config.toml
n_layer = 11
d_model = 256
n_head = 4
n_kv_head = 4
head_dim = 64
d_mlp = 1536
vocab_size = 16384
activation = "reglu"
norm = "layernorm"
norm_place = "pre"
norm_eps = 1e-06
positions = "learned"
qk_norm = false
attn_scale = 0.125
bias = "none"
tie_embeddings = true
parallel_block = false
init = "normal"
init_std_qkv = 0.0216
init_std_o = 0.0216
init_std_up = 0.0216
init_std_down = 0.0216
optimizer = "adam_variant"
lr = 0.00118
beta1 = 0.9
beta2 = 0.95
weight_decay = 0.17
lr_head = 0.0102
grad_clip = 1.0
warmup_steps = 259
schedule = "wsd"
decay_fraction = 0.901
decay_shape = "linear"
final_lr_fraction = 0.1
batch_tokens = 131072
seq_len = 2048
doc_mask = true
train_tokens = 702000000
steps = 5356
dataset = "wikipedia_en"
MLP neurons of a small language model. Each row is named by its layer, matrix (gate and up: input weights) and neuron, and shows model dimensions 16-207. Each number is 128 + 24 x the weight over its row's rms, rounded and kept within 0 to 255. Numbers have three digits each. A neuron's up and down rows have the sign that makes its largest values positive.
After each neuron's rows, "fires after" lists the tokens most often just before its 100 highest values on Wikipedia text that the model never trained on.

L8.gate1374:152096143108134133129164096108106120126109164086123177162115118132130098137133133132160146140087101150126076073116174127142116155139087126115123130160128084154114133145079098082156094129144131153159138156141147154130138129112128141116150149094146138127091120127148118125127158108106093089160160121153099124102119142143128146166093135111157155131173139117161155121138132124125102120137184137140157174109084159137119138097160117117128082112131101125152131159123121137150101129148114144138145142141209113137135144123101171143129097123172092126104140086130175144100138128111120156
L8.up1374:109181129110152152114088109141143088137119152126127158107154164110126124135135131133128092105132142116108139113140164167159159172127155131097099117101143069135151107098138106090154116125200140132162108121083127163111135151104137148112137135117163148137129174158115129148137135133129038125150165155106110090112081124158126082123149102100138129155136129137146135161139148135142121138168112130109118126164128112100106109105081118101143090127142144110137123160137169158155114138090116169143142128134120131151132114144103111127141149143133156135131125127091160149115152116165149150
fires after: ",", " ", " ."

L7.gate296:093112142171158108103118095136122149097087110140121137123146108110113133103134145106089128131120126144163176080108114094115086073162148130152133096101130149127128131093117166129107153148092147119138159100159141119131099108086129095177126091126136178144119103150123106144138145068140110146149146154119167082109145166137112153101111104153123139129121156138131111170123136201136094139137133139171104146141123162133126131130148113133122056136131130081132136102119176134130146142144160178111127163130131085149122148134123134151120127150144150105168094137135128115142116118106141153
L7.up296:134123094147140103091138121127134139139161096154126130172159121134119088128162140129132091111164159128123090137093131130186138162127158113115136137147152104162125159118119097138132136134104118123122094137115119094099112119144107138140116137175154133083154079113129126090102122103078137144104152136136126093122090182081159138102084099146120176124138126080144107124139112086103121102133088156105139143177152146153139141096120142193121138124095104106123148144125102122069119134169144137130159132101116151150129155125158149087112113128114098157139101118108160127149105080132141130
fires after: " a", " an", " as", " the", " his", ","

L7.gate1500:125121093126134120097140117107101144120124129146165156145095140110127096078156155155111120106082148148115153121126096096128078092145127123128128094121161142162115117100141143114149119139137142127137148121097123130166148127111109100118177128133099132123152112126093198135160099123150106106121108141115125110138156127095135161113106165148145135136152146169153121091113141139121090130138173150125094126165125131162088153139147123087106120117132094122140120135123119124071145155109192139126154150060103125146109144138111156165132162108126151162165139141138125095134143125139153110
L7.up1500:138126124106204118063101112139118109139118149151130105131101115124117128125115122144133102118138082127131164104143119115116155107137169126128091146138132089144157139145132113117110113138110110157163134123136080139129164144103119115147137095162155148117181079108126152075136100120165159123131143135121186132148146164118138157144156136089118134099138163079144124158146078133099141149112119118166113136160113086176110101161147119140109143118112121101067152111110149107125160108105142149123124155124124129142097131133152121124142129195124147130130165099075130148110115083129141135
fires after: " a", " \"", " with", " (", " the"

L8.gate821:061118118130124114147080143141098128162111124120155152120143169093096103102134154113138154158165142167169115141117088159115129107112124160115135126119131138159102133117135142142163147107099091124124141136117118094144137171123117104166099134133187128144078139152130101139140143103097133113114156179155161117126088140145096135125118142132080148115109113152194117152149124163115110107129145126190108167103151137071144162165127112125146125107123097098093114155080162135125129129133178131151163106104126177129100122122116110175095139122096108148194168087125133152116142127112115144
L8.up821:122134191119128122168085125147132141116168139149086137153142108148093096067137122196149105131132137122185138133132146127149120160112106125124176154150136086122106164127097116123111181107151107144150149158097110148116129123118124062171153145116139150150129139124129099135139137137170158119091110135141122162146192149145125107107125132124114119123124150116134152093117130112127069107095091136167139114130192139158112134130148097130125129141116130114130142105121069086106182076129124127104131134111142130167118132123102090139111140168144087114123147152120138126101134179092121133
fires after: " to", " that", " would"

L7.gate617:122088124116189097113147144103140167153100149169105117145150118115111116107151158138125168138159092100125129156103132082170099152098150126132096107117128116122170089110131116063181109092109101117100126140173135113162106123092136111138104147123127131142124096144147139147120175170162114130149120125110122070109131125112104159130091095096101177147114176162144112146180108103131153130108170106153140124095148113182122122107150122136128142119126086119135098128112137156133125075148133143087113101149163094145093149136155100127125118142093175088169093103184120104149124092116126153
L7.up617:132158097111088137123156094110132099116116116162135119129147111095139087109109137148142108133162117124143103098136158133143174154125164133135142110118080127150136125113132118099166101127113131165149098084144190113128129135084110150114108128160115157135147142100086082161110124091150109136130110144131164146129120122101145107149176172130124143110125123132117112176141118096131140170133129106176104109182103166135162161121172131136195144096150156084102106142153115131132132144140117121161114115130073134125134184137096123136102146134122115121079118123097089116114139106141138143
fires after: " |", " ", " the"

L8.gate1440:097120115149088131111134138151097086096145162167149160098128117126121160131102087132153115088154101123167179111093106118145094155173143123102158079101136112141083127155093152113125101159163119152149118116161118122130113142122142176145114149130143154158080129094177078150136134133108148108160115134157150111129123102139111165132107128127132160123145139125154122165116121124121124152075130118186153142139094160139139145095123137099140149149128139135127170119147148114100123152074111126139123149062143127128117165089110142095086121120123131111106166136114112090090151148098154094
L8.up1440:110134143137107140175132142135125101146101119125116134140095110110137089091109113070096130140127151136153138108103110124139128113140104078083127159123137115165132127109164158146167128126169131115157129117102123139156135141176132129150054141164183149125096149107150121147182123148150137138138132129109131096127152110127120130124132083118125179148100106110111087101158115100163138124136143128120150117094117139116155147137141137145104148148121112129117162124113113133123143104097134105123127150065176109145132101140132092130132173121145128147131155075112153164164154101113118183
fires after: " to", " is", " was", " would", " ("

L7.gate225:137162114154112138155169134120085138105096191123124129117111068145130134106104151080141114111130151084149149121129155187140094148068171178118176114122136084116136113141152141135108162143146100145126156137131148090107071134152145125140161102138109130126135080141061120122139108123145136099106119151114165113154157134116119100124079155145110118105155161130106098072132149140132076100120127164124109124098123108111108128126118139123146114114088111147198117132149130130155133108074158160138150095145117101134109141139166129155149124073134123130125140105143132125139162116114116140
L7.up225:142178140143117141110134161095116146113116153155112112105125131143129112112117144142125143148103162165108173150125145114161131118103096131126166142082131119085114071164110147125133111127129110135098158150124116171155121102112127155127187149129082080120186135149129155130135163140139142119103111106117155113087127119135108152131094135139092135132136110135101102161095165122146139123166153079105124129148103124157110150132139136103111113131103170122149133133101085166084118092073145126164147141176121137102112090104147137110155131127150120124148175138143105112173119093136156154
fires after: "–", " (", " ", " early", "17", "20"

L6.gate1142:099125134117109112110138095159125160122102122119140142110118107134128126176114108111128121142115116116177120144108109153143135138101117177090169115109125100126127120123084120125144147103171101179129131125174119107155131136109154137146180117145068128135172095114093142120076084091127145129126156144149155148127087107148130114109109084159145107123114126120096097118158162162118093100130137160111140138126128132154123114124118080164122114107138175078107100080113155181117109091151134144115164130115131137143104149076138124115133131102127103144122135135117152144090174145114095120
L6.up1142:074157143103085126127111115151178120120090110154164143118117115133106157163151128085106124166097120083165118144110082144159144141140105169087123110135121149094129132136114096117117099112134121164148144141141106116120140119141152166085190093110142097108151109126109147120090107065132122124091127130138154153119109103122132121076099116112138121139154106138142119108158166138097154125130100148133131111099145072153158166104133114119151133122162154125118117132148136120135124075151104157109129153165111157155118131123145173080154141111153112186116134143131140157146109159134174112
fires after: "19", "–", "17", "18", " (", "د"

L7.gate647:128103125137147134140162148152167118109158126114117173102136112104099107124111182142160111092139163118142177112119125097151096109125123122123143128118166146099151151117094113111076133120174132149116138115165087108148155161188117155129129142154135151121109147137126138091132145128101109112155128147119153109132126137136126108100092120115158143156112122161096133138107127113137137104107155133154080103101124149066145114123105146079121110145161160137098120100106105122127157132178128152134121182152136078117135169178155156088119154123110080125120122141120131092117125178157159098
L7.up647:132101118101146143119123138136136109116179140124115144112120106102100081110130159134151103106128115131138111138148144087135124095099119163174155137126126151111157130091120134132120124154136082133125160127161137126124177081113125144113092156113143166141144114083103143099086166136154127180131132150099148122140135110098112168114137132129125167172134137112109140161151128065118124140126137144157113166117089112106161150124112103142087143128101179111080152128114131131158143099119101144133091153139129122139142126130153128132122129170134164100151100100113141113130108131110167175
fires after: ",", " ", " and"

L6.gate1231:134144134141129140107160129097165082130096110167161139103145103092113123141098138122156175140156133118149106093110115133173139136113158141098159100156097122138155098123102173121152151110142143124128100105122111113103105135184134137197115087122186147107116110121116126147083127116157090135153148159159149150123099114137142116124122126126136092102159137132180107139105118136125151111102142116161114111139137128127125082121086160136125130136126147104111084127121158149145143100146115131113108158144169121118120166141174210165106130125096133101118085144120167111133088121152150112
L6.up1231:128142123098143182136154156080154086109095124167175173121127116122082150164105144119137107142147137125117094140132098131160146147133131135123149119118125111111123128164115179098159102099112183153085089121088123122150135140125105159132152105127161118146171139133135144126128096170136098107142140120142115115095110115103134090087095153130148097146171103106128113103104128093137120109148149119122149125147130136181169110127120142112095100124175116135135129128130155102124162134119110103115135172114124101135124132191116146117068157145143158148150113107077121126106150089118132094
fires after: " ", " was", " years", ".", " age", ")"

L7.gate1042:109165102136168161154152114110134123119099138109129172140115094136113148120153105147156125097111161111122106113125133147194123150111120158136081110141145103106168109131104132135164159084102172135146162106128118110134155148081102094141099122137159109102135088171097119142093110147084137088110113112166138167085131108137129116169097115122119155145167127117098131117113129141112114097095135110129143151130137171144166131134161144106142092107167138074124161144105126132163116164140123161088145121081172125125143135185107166097103162100139143107151118136123132184156094109134162129
L7.up1042:097116115095145128158132089094101101151081128119113076120155137113118172123135109136184111160114098140114152100096125099106082075109115108120153097109124144175161173083152150116143164149109115114127095094119169116131115095090135167124164103179119143113147089122116132128117133093175155133109150143138103097124127165086138102117111128180119092123081120144123114114149136121169139201149134151121128100120089162150118144132133121148177110123155136118180110136148080150133124143119143112144146149142115109145123140128150105151118104125109098119128168109106120116129126122133116116
fires after: " ", " with", " a", " won", " received", " scored"

L8.gate896:138103135131198153149151105116179137107110136122093129102179094124088142091133145133126154140162121185105155121146153099133160114087170099117114139102135132132158141121146149114164091149110123180108092102157123142158144146115097119181142129102143144146144102133112138116073100107116100095125171132126150096119164132161117139138139161101143152139169135143132151139156135118130119126117117141130104116126117139097138109109088168088132146135121125089128117140116162081088155064133152115125119136161150079125101198141109116150128134150115146114144148092144106125121102083137076130
L8.up896:104136132161156088175149136138155153093113131155140120140154117091130134120154122114139153137119102143138144132123137137156141142099127140102133172099175109121128151150101148130184128119128115131094132120103169142117119122116197162167081164117153137110147159130091118107104174146125128115135150121126152122099114127134167078127119110104168135140141123122146106193146107131124133154129100123146088132176113155166100119132120142140124123110125085116108137123135170112080109104127128163114174163131107129118144096097131138123092156151079149118110124125096111083155108103115178094
fires after: " ", " |", ";"

L6.gate744:097091145137163105132116166069096131161149127132137143139142104150111151157139103114163141163134128113144135101122129123134119169092105152117127151115189120112192154146131120105125110101171121108111118126092143131141112110160132107137144116153126098173145128162132130097111111118130122110108115103130128133113106064106194170084107141136123121140113177113124149135105135158149102123138146127166097151163146130175124134134177129099162063088093119114169134125107134119136134125098116158096163123107151125139105167108080155124111081113115092131116120116154106141147133121165105147
L6.up744:121137143120060123138136102122117128144094126150130161100096133108100146143140122092146115119106092125174104144103150120138173155125112119144108163144108148107083104114137163121134156147121152159130136111135120140113123112111128097122192131133090145154161106093111133125106155128118109132119157136166105170088175168162127115157121138116151154121189125153150139138078153186126129114091168151154114130108156143117159146133096113102166124112132139103155125151131120129141103073140092153085110131104106100151116149092128095128116124136084144148119116132094085164071067110172079147
fires after: " ", " (", "20"

L6.gate466:098091132197124151117111136136142159130110125175138150147158129137137122135103137141130117145131086124105154116106096088181124138098098122127097127152116116129128154143097121161123184088136081124096128108119118112137125141099102126151130159184137134139119122120121158120094108104146122133138103113110161152095111150135125113125134144132103109092117136129167124124116112134150111160065110154105151141157142136118152154102127120144095123154117102118142103152106161149097150138118112152144152145148162173203096140122129141115109125120113105165165113120104120131128136096152147107
L6.up466:097095141176181139091148126114110070129143128091153139136144131156125083134126132229154141148051182121146085143130150134146099092096125117128146140110071108148122115106112128087111142119137149125121112106100113140109095103120116135105121124162160140096102144130118125160155141138117127102152105172130133132138114095083145183094127147151136115124133154121131115097131117151118197145105130096138126114166127095115159119137110135165102155184122137098121159154137125132123099117146112106102137156118132155115123177160136141159121105150135105158107145116147097122131095119137158160
fires after: " |", " had", " were", " was", " from", ","

L8.gate1066:128100150118152124155091142141104166133139130136153130137138120116082152150139140137107131104174106121159153191119129095156103147117106060128094114153136151091165130089090150145107131146112152147142157125135144098108150098159112096103106130111111127159136097132109145099131146108119143105109120136098121133114107104123112118094098148130087123135161180155155145120127101175088129107149110106179099150119105164147140094115136122115093187166089178125110124094084130124168148094143171194111135130115166124131144144126145089116133152125105159131177129065175105116108100094117101137
L8.up1066:144115083127157158152161142139103155118127084143079135148146132141076107146125121117127131119142108083099114133131156140145087129122146100114088117149093122118152132128160100137122149162093161124125176139178127129090126113151150139158128107089139121120141105121104115137122204142096133114118135109119096131124157106125124088116092112089126106100124143172126112123141142203155111097117115172184098122135116130118119114137159095087126129121104110134135093129114146129131150144142121150159134101121179112075178157133137151148143085125129166140123096138161106134186126111191115143
fires after: " ", "===", " ("

L7.gate518:130147170098126134169157143119150111149155141132180152117111123162096127141101126122121076156129139118075113119115147141095144118094129090109114173168137087136133155097174165080162154130136125160134121046109142139134115131123105157141141137158132094164126123103093112094112114128127112088088130116077118115117112117141149183123138100136101166161159130141130123179117143119164133103098143119096141108156126145133119111112144136101140137078088127147130131121110201137104110103106146146109156151152142106138126140140155120097151117144080174103141155110134114134119135094160093148
L7.up518:127150140143143120149084102130107147120141158141147142110103117140090131113106126141163145151146169174144116143063133126090124089096131131077173135155123146148165128149145131147157102143163130087169161134113115109156158082138130145111109141131148104134103161140123105112125095075143123115104133127090159118113092129141106099083113144111133134122134117134126113143144142123151183107110119149123119100153135124139113080114154147108134162136150102162180110119125137073139127107143133134189158160156151084142124103127099121142093111150085156112118166141151091125143106099126137139
fires after: " |", " ", "4", "5", "8", "6"

L7.gate1206:072151141122137148110119117119175167132151141146109165140149066093134160146121140143156118121133096142146171067069088112130120077128097129133146100162119131113131146164136158083162127112098104094091129077147141070100116159123158120124133164158142162099147082128139142139108097093096162103085118127108155153117131106114111135118113152140121122146140170142130143155144147133127075101126139125096123121165135112135166064105162122105173125140109105176139115147133139117133168085121105129152158125151129126154119115130132157088076144113133137137101100118126118127121105129148085108
L7.up1206:130122142101095118119114134085108075111143130090153153160114110124130116140144136123138107143141124126097112152178128068163157121165103129081118145135110088114092118113106152142086148147142173110138113107139116143167117101129154138138142116163147107142108109148128137142214123061116112130115156121128096137123105158146143126129146128160151130150159117139194127098113134093109164160095144123125147125125120138120143113145123178145115103137120108122124141129104130130130141142126124124089124182097117096165111152124155124106127126131077116127154146113114132166080146111147170144
fires after: " ", " ("

L7.gate748:110146168119156149135121117089147105176101154128127145159179108137124125096091145181143122144113122137159125128133100186142093131090124142126123124131094123172099089123091096122148150098142117129138110076112105139109104182097112120123112154064165155153100135118150089171147125105159142108103127123105134092086097118077124142122116101123142131113170138163159175132169106119119114173069136157133139135149162148100120111105153123118183145124121125133096127154146153148120109115071101152114128133126130118140116134123161127122108137152139127151097088113123125129116130117128161133
L7.up748:142141136116127163140121103133116148147129149125124151164135126117143102125154104135100105151128118096117124117079142114162112149113116129144141153140110217148140105154172147144123159113134168138109082083126130155134178146107122145154094186119146096089136141107180118158104141162135126142101182165133144132098087076101137126137105130123163142182129138136129135113109139128164168139123109077146149114127121122112142151119116122151096142139121153090101151137134135138044138129119100087157125122108157170083112134159089142124139114117113130109102144128172119129157135063120165127
fires after: " |", " was", " to", " moved"

L8.gate812:103119134117121121148165136150159118120103101150113131149101103158093103128149129140137125124155126139139158137134120151119146154096118155124110185107179106150135112129139096127180148092139110126147125093143053119154135119076177137142142127115157135176152122170119133136103147119091135095133120139131168107114142136121052131144135109143133125137154140137147120190128156139170128159070138109137085163166136159125101098110163123110174135131159100147165142082120118126150132148122119101098161123112143123130142145136100167117108141137092137139098171082156109091111108105193088132
L8.up812:111159075077137060123129132136135133181129096132162144134143104119141138085134130153141108127136167132138146113113154140159130115099162132074108150124151135162134099134123181146132173149142124140125128093128089144146124114155119133101078107155106141134134129173132135165110104157107098143142151118102168137144155135202114137181153097088148120127135155149141083176123134105122126156117118130153135143117133136150121119116142144117103090152130120159181121156113176114126115139103150116126150104103127059122114131153129147167135098143099108146118125134158101121099118136149118138
fires after: "1", "3", "2", "4", "9", "7"

L6.gate1512:114121134150138105151131107121132116112111103091134126114132086096123110125118109104133140187146137156174163139077101122094140130109146125123119134120123129107159143107098096153143107100139113160129128127164140102104122154101120142140088136174149167120099137096172106141103137081155137098171158125134161123161128152127112133157084140133122148123118117141142089154123124112154131119094145137166109115101182144112144131129161114162138118122102131128116113121121167102116103127125168118099147137115170123130125142073165124140112098124069136122180164140116124091138134083090126117
L6.up1512:120135145122074151104086100179151120128118129115117150121164156131149141115136118147071091106143175120138115132117149130154108116128080134127111127136111150170092137129171133119142136132170143106146154125116115118174130120106132139126123123102153117078118112137109142146136159143123141109068147148157129172115137137131135041133116127145134153134141109128109112076091144168130156139110095134118125175098163112112141092136147115098155143125130140126120149141123128135089116133108092135139122135120122125092139102139107127119123125155165129113139134167119120126129118148141169140
fires after: " to", " that", " does", " did"

L7.gate1256:106157148189167149118168142144132148124160158124115122137140135124122109097134153119099127087118108117105124141104131120111098110127145070151132114164109121098134127139141157084122089113121127142066168133171099138121121131131106124161095102127104131089152103145156122177119164117119136128159143144115159176136122129162145128079101144155093138142127138140139109133142072150125121168135117114122103124138084152141175126150145158153086169145158117151148140104137110124100145151129130150131153147097186129152119157115168134109105125097118160154170119139129112131128146095134133160
L7.up1256:108129100163121158117159185117131190090137083144132115123144113134099106153129109110115114145142166143114109113112121177118113095112116173156118128103112138122116126099111108101132119104127136162082141131108169138144175130073119136112104141110154141137131116087145135127116178157136074133138121081069089156101115129125126137146142091186114142122156129124149100144108145093116114115110140174122126113176162123103147159104146131141133103150106119149137112119127121132104164151114125133114126108092115127176142120139113124108118116145142113127157143076104176147138147092135176146
fires after: " the", " a", " The"

L8.gate1168:104132105119101153125061149127146128131073136143154144116134116120136149144137126126122123162085146139110147094120154138128090082121144140159106119164084177109125126133148134094141132074123122128132144106121121139129147197128150154166145104126159111137133142134125128104107120114125168101095142119149108105151143114120107080146153101132143145144131123135136137137147129160107134119149077161166147127098129149127150111133142112141125120141131133163128114113112098157169135107136133148088143172139174074099115111092136114080105141126097155124149125135110143160155167138123115123
L8.up1168:120123112080141171148135178130171127156155103151126130081113132112113116111121131119158120127091149171145113130141101137137145096117124120126136069165131120126156117169097138141141093113145149130119160135120120146107148145101105151144133104157163079074153101100127122051087108150144135103132120120180117111109158091150121102157137151108131153108098094123102141109113115134108160158138115118137122157083163122131132126145152145115143126127147108156132102119128094151128140110128155100094130174127185118160140094150154140110121132132104123128133144161089127141181126133107163142
fires after: "–", "-", "19"

L6.gate584:118143092126120156135153084149122123148088135097150143121130105143122143163145131100127138112150108063134163109109108184137123135157120151120107122170127094096114069165158102100148086152109139109132158121131146111131149143137154113106150116115093097133125144107120145141098098140098113093132163122162119134146112121082121123142124133088150099080139144130092122105141127124105163161143106180131137149074118134147124099087126109125123139157133132120113133144127136169137104105116127144156107079100179153118164136092147169147139116092133138173131155135136131130161112146100173135
L6.up584:127135142095107116123099136206119105157124165161162097117113163133136060138142116176100106131130089130121121100156119131149101114113110159152149117124099149081128149123095130157143115139096124118089184117145102125113129136146139133152170174165094139145111112170181171112119148084189141159115120179108160174160079117154161083104115102138108112145127155099130136126110134112132109143118132084134114066104120139130137125094126154107144118100129086115161100103126119092111115112081123113106129156135135100145134178129165101097114121133110099149127120130128113086122136127101140108
fires after: "–", "20", "19", " "

L7.gate486:133110129155128121152128107118111136108092114173172156146119129105132158161158109110137114117095115125104161134145104083154122091141137104112140166126109120141143141149121180122149104137100114106153144144133105076126137148120132126140102127090141160104132106112140154096094101099111134125142100132131084101128121171096168142118109115130100127134149130143141097144164093178145112145090135159133136160146124133101178125121120121189093126135124132103128125137126164095166110096143148147104109107099152143172117151118162098087105090171120137142198126088129110150129122128101128122
L7.up486:120161132100111168135133115113152121110085114162115145115172162118129129156151155113165117153124093126140138102132094186124089132146097118116134154132157112178189112132164112146143091148109098082138145136125098097160114168099118146134126141162091117113131127158139122137099173106120126144135119106144112102127089156090117102119128118157079116106175137155150143152168143090118122125105154172099123141141181110108153114129135147160083127164165111146100099154104129091083161121136115126172134150120159132101127170133111143126091081118122118122159095164122179148133117102122101134
fires after: " the", " his", "'s", " their"

L8.gate820:135112098100135146107165088146148134132104115107133134129122135170117096092149147101100130122125182133117161121118141092163119162105137105162111137140130114082137103140103144089107132152134140144114150151162144118105123110135119123128125150135147116141080071165075132106093124147095134091121139137136070101110118154078078159107115146063138151125130119160146136156106160135132129101118215107173141159124120129111111123122138163130147098119100129102121121123105150131134139086127186146106140156163154133164158113119153124110127153144087140118140086111125153137119128077142144152
L8.up820:158119121111090148118135110171144129171149132126160184073110134129110111142138156114113082109162143131097095116172149129146104118139147165116115148147088090135177148106141150116115143088154099148122128115144082153122134124144114099120099128115111131112151114102142130133095139071135116116111149113118134199098101141141167173167122140102139125152117093155127095117184076135122117113104090152108143153108116110143153114146149088129152135115128118140068080116106137168103161143111114146140139114104172091140155121144126117144120155165129143106127133109134182111161130103152122130
fires after: " ", " (", ","

L6.gate668:157164123099150084111141119136148153160147141135101120162118100102097153157150132152145091099110125153132159094065141103104111150128105135136142079125148132109150108121143112106129115163118082129131153134098188111122134132127152153123123140085138121125143148156109093079109109137132148122134126121124126139119126116114131143157118150154142159121120183077101126123162147149099093090126164122129114141122155126119131150103144145139135085151108109135084170112113130083138122120117162176104127108138126091094128152143113164125105129112134124149133108125183131150173066122129090116
L6.up668:145129156117096168089108118115121129177141123137174120114160136150130100115140101120151153140100115124077131039169120102168108119134182155133140156103124110133168155110174111124098136116131122123150124111127133127122126117112163145113119134120122114134145162140137140142138126079172114150161135130112111127129080151121175099124158117137114133111077122118157120131157107119159108102162132109119137094129121098125140102099081170129109132070134147113116111126138141133114116109116154116101160124141091080142113141077113097110090128131111086124129121131139141140149168162139108169
fires after: "20", " ", "|", "19", " |\n"

L7.gate404:139123118120142145093146143139116162128096058141118116155099138117141134177141181105167122084186140121110107125150114114117121119113094132181097132161153150154151159153154137106135137160091119097138151138154101127127150107086157161144129092132069069126161112152123120108125132108143149121129120122078171145136143119158119128118118115134137130162131170170165139135138133133125160117152137114151108142140097105142144135114126137092098078100083118111087180119110155112151128114122136125161147115126089077102132133152136129068139149143121131121155127098165167140122112129107086126
L7.up404:154176142128109122110143100160174149123103126122109120198126109117115156165129192110108131138126121109140111163091143152108108141114096141091133142120097153098130124103109189133120160103138110133121160143162158096150153119172125137114151105133132095114116112087128123141145156088114099093100133139148138147134084105109118087142099116108085133142066081161109093099126124139163105144156125137121120122078090141119087144143138159157098095128165183140100094093121146091133138112099117131157192132127146131127166147115139096156149099105096100115117167130129165134117118129125147144
fires after: " ", " that"

L6.gate389:134135129105126140130129142093134143103134177111155147136136104099096126172207150133104092132129105092135116082101136169136133124125116138137140135126092137136134156128160126150136120123145076099161148149160153125105129171169145121113096142108121086124164081142118137118103144105128110129110138155124131138104060149171114113152137142131127127114136138114145122096150125145112147120153125168160147093106164147100139123106106106103119118121084161129130093157142142113109130129142148127143172111095148112102121151134133159163144088102107072143131174109138121096126158170106109112
L6.up389:135159125122130091121133153097156103138100157107102164110105134069114132096149101150148136139144167129120121140144119123133127132129120168145120142119121143078111102119082162148119123138072122146091145099141152111128130117198154106139187143147134061101115154149118110096131140119145134099118100160136118118136120126134110163108103112147093150137089124095155137139105138115137137154143117163136075123086099163171076112110126144085142101177127107140164128147122092122148140102076127127089098146100155114140141106141166126139152140158121184181122176117145107142132131114152172173
fires after: "–", "20", "-"

L7.gate152:097115125138139167156103142116079144158128108109141166136089113073101159171152165144130142110088115119129105085116081145150110106125153105142146106150124188130108122120137178150153155136142079122167160085114114116136141138139117119174094078145121139124113052138080120113108132141116120105094129110113124167099126125104122123168135157148120128150149118157143146115116129130168138109158149122149110122111132127121103163160136158129141144091085182128146158135135088124107125153121112131138103126147119164143124109159091167133087138136110144122130121141152107113179088123120091143
L7.up152:136164139135088150097114123111126160112082153124118137119113179152145124147144082106112112154133116096160125153164150126124158133105103126106075085089106118108131121134120198141142141110133141128115141145126142116124143078129144147184129102151142093106122080161092157132135131112124112138084113145114191127158127131129099103107120124124107104137137114131148097108127119169156121198118095121111165134090076123113181110152114096098131139131169151140137125120141114136161123114146158069135157142115162149126108138121099122090147125123141109085124124119118139107107154111171146166
fires after: " ", " June"

L8.gate1515:091169103096111128143128146153163128115058143149150101124167080139130133098114198141108122106165165127144172137135135167139108092092130146163147082140106115096139122138148124139140146125158102165089116092128147107127149179134161144143150137108164133114174122137132105132135146144122135091107110084138131115104135099110099156163128148115127127138120129143124150110139117126123114128137087184157115094115175110126113114142100079158126141120077123121132125100113163133111110161111149161125135138152182132131125067160136142166161126098123107173148125118113115109158135151130095081
L8.up1515:078147124139131111153110022146124136164117156128166172106148145110176113112102086139081097113149143139139114123123144111195073133121111160107107136139122145101149108136112123176115156134157149125129144093165137105110116156130137140137114149173125075144161109167128139108100118125104120143110155125144147129120129114087118096105163065130120090115161123131145115114169130120169155153132106108160137117100134145143138106190095151103099134120121147130140091147131090151112100108139142134094168125112154126117122093139117163119113132112114135124123150175161075132142139092116133147
fires after: "19", "20", "18"

L8.gate899:089124123170138124170143156139099110136152123144124126152128111112131114085141096113116126112160148157144186151127096130153129112120117153117108099137156112104167100113123086069118133136139059174118137099117100128094134083130121147111170114147119158118122144170124116076120079182116157082142120118111166104147117126125144116122118137150138133140137137180129127164111138120098114077134147113146150122170145142147097120130121110127115090109162159141137119129097105119155110156110124142112127120117140090155105152157142130159105138142133176087123176143124146147146118128109158144
L8.up899:119049139114117120150096099116169139142176139125145161118098109114121117146149148132133155143101136173119131136152119100165078146134118163146113156145124126141162144118133105135182123131127141144091111119159129127069130152143129053137143113092095175106102141144113162125113152086135082093105127126141127116118099161121129156096131113103153102127145107126147144152087098149126077110124166082107122119124146110153110143079124125148129093100155140134128098122129109140130155163156138124136139119137146081131148109145126130144133125110124104155148097090136139140119076148116146099
fires after: " ", " |\n", ")\n", ".", "\n"

L7.gate729:118103142174139142161107140119156194156145103141132189095118126158102136100116150167090151108166146163139116131091110079179131126131094155154118100141132142122160127096143111110113091130125103171106138114136090078097165121108131113125123109104128137112147112145116148095095155154121161112145114132135183159101137137139104087128141153150113132162144144092100103132147127108153097101126166127159101105161132111151167088098114110144119125144156115150120135093130120130076122097088127121128130151127139083151135152189133132092147145141137121137112115118131132172131102137141116106
L7.up729:137168124139092106115138072157083136190114157168120176080093112147126167099124122102141141099138172118119125145084165100122085114154128138103137144155114141120127091090152124144090151128111118137156124112166128123135134129124153091121131119128116193190144123167150146141114144141113138113119189100108106176105121115172109093158147136122165113138097152116115144159105103118163118106131151143130117127092113071098146151123097109114166109124109123111139153097130137122110120109136122148124088160113120079133128095115158134120126111097145138100107136152102141143106146118141115151
fires after: " ", ",", "1", "3", "2"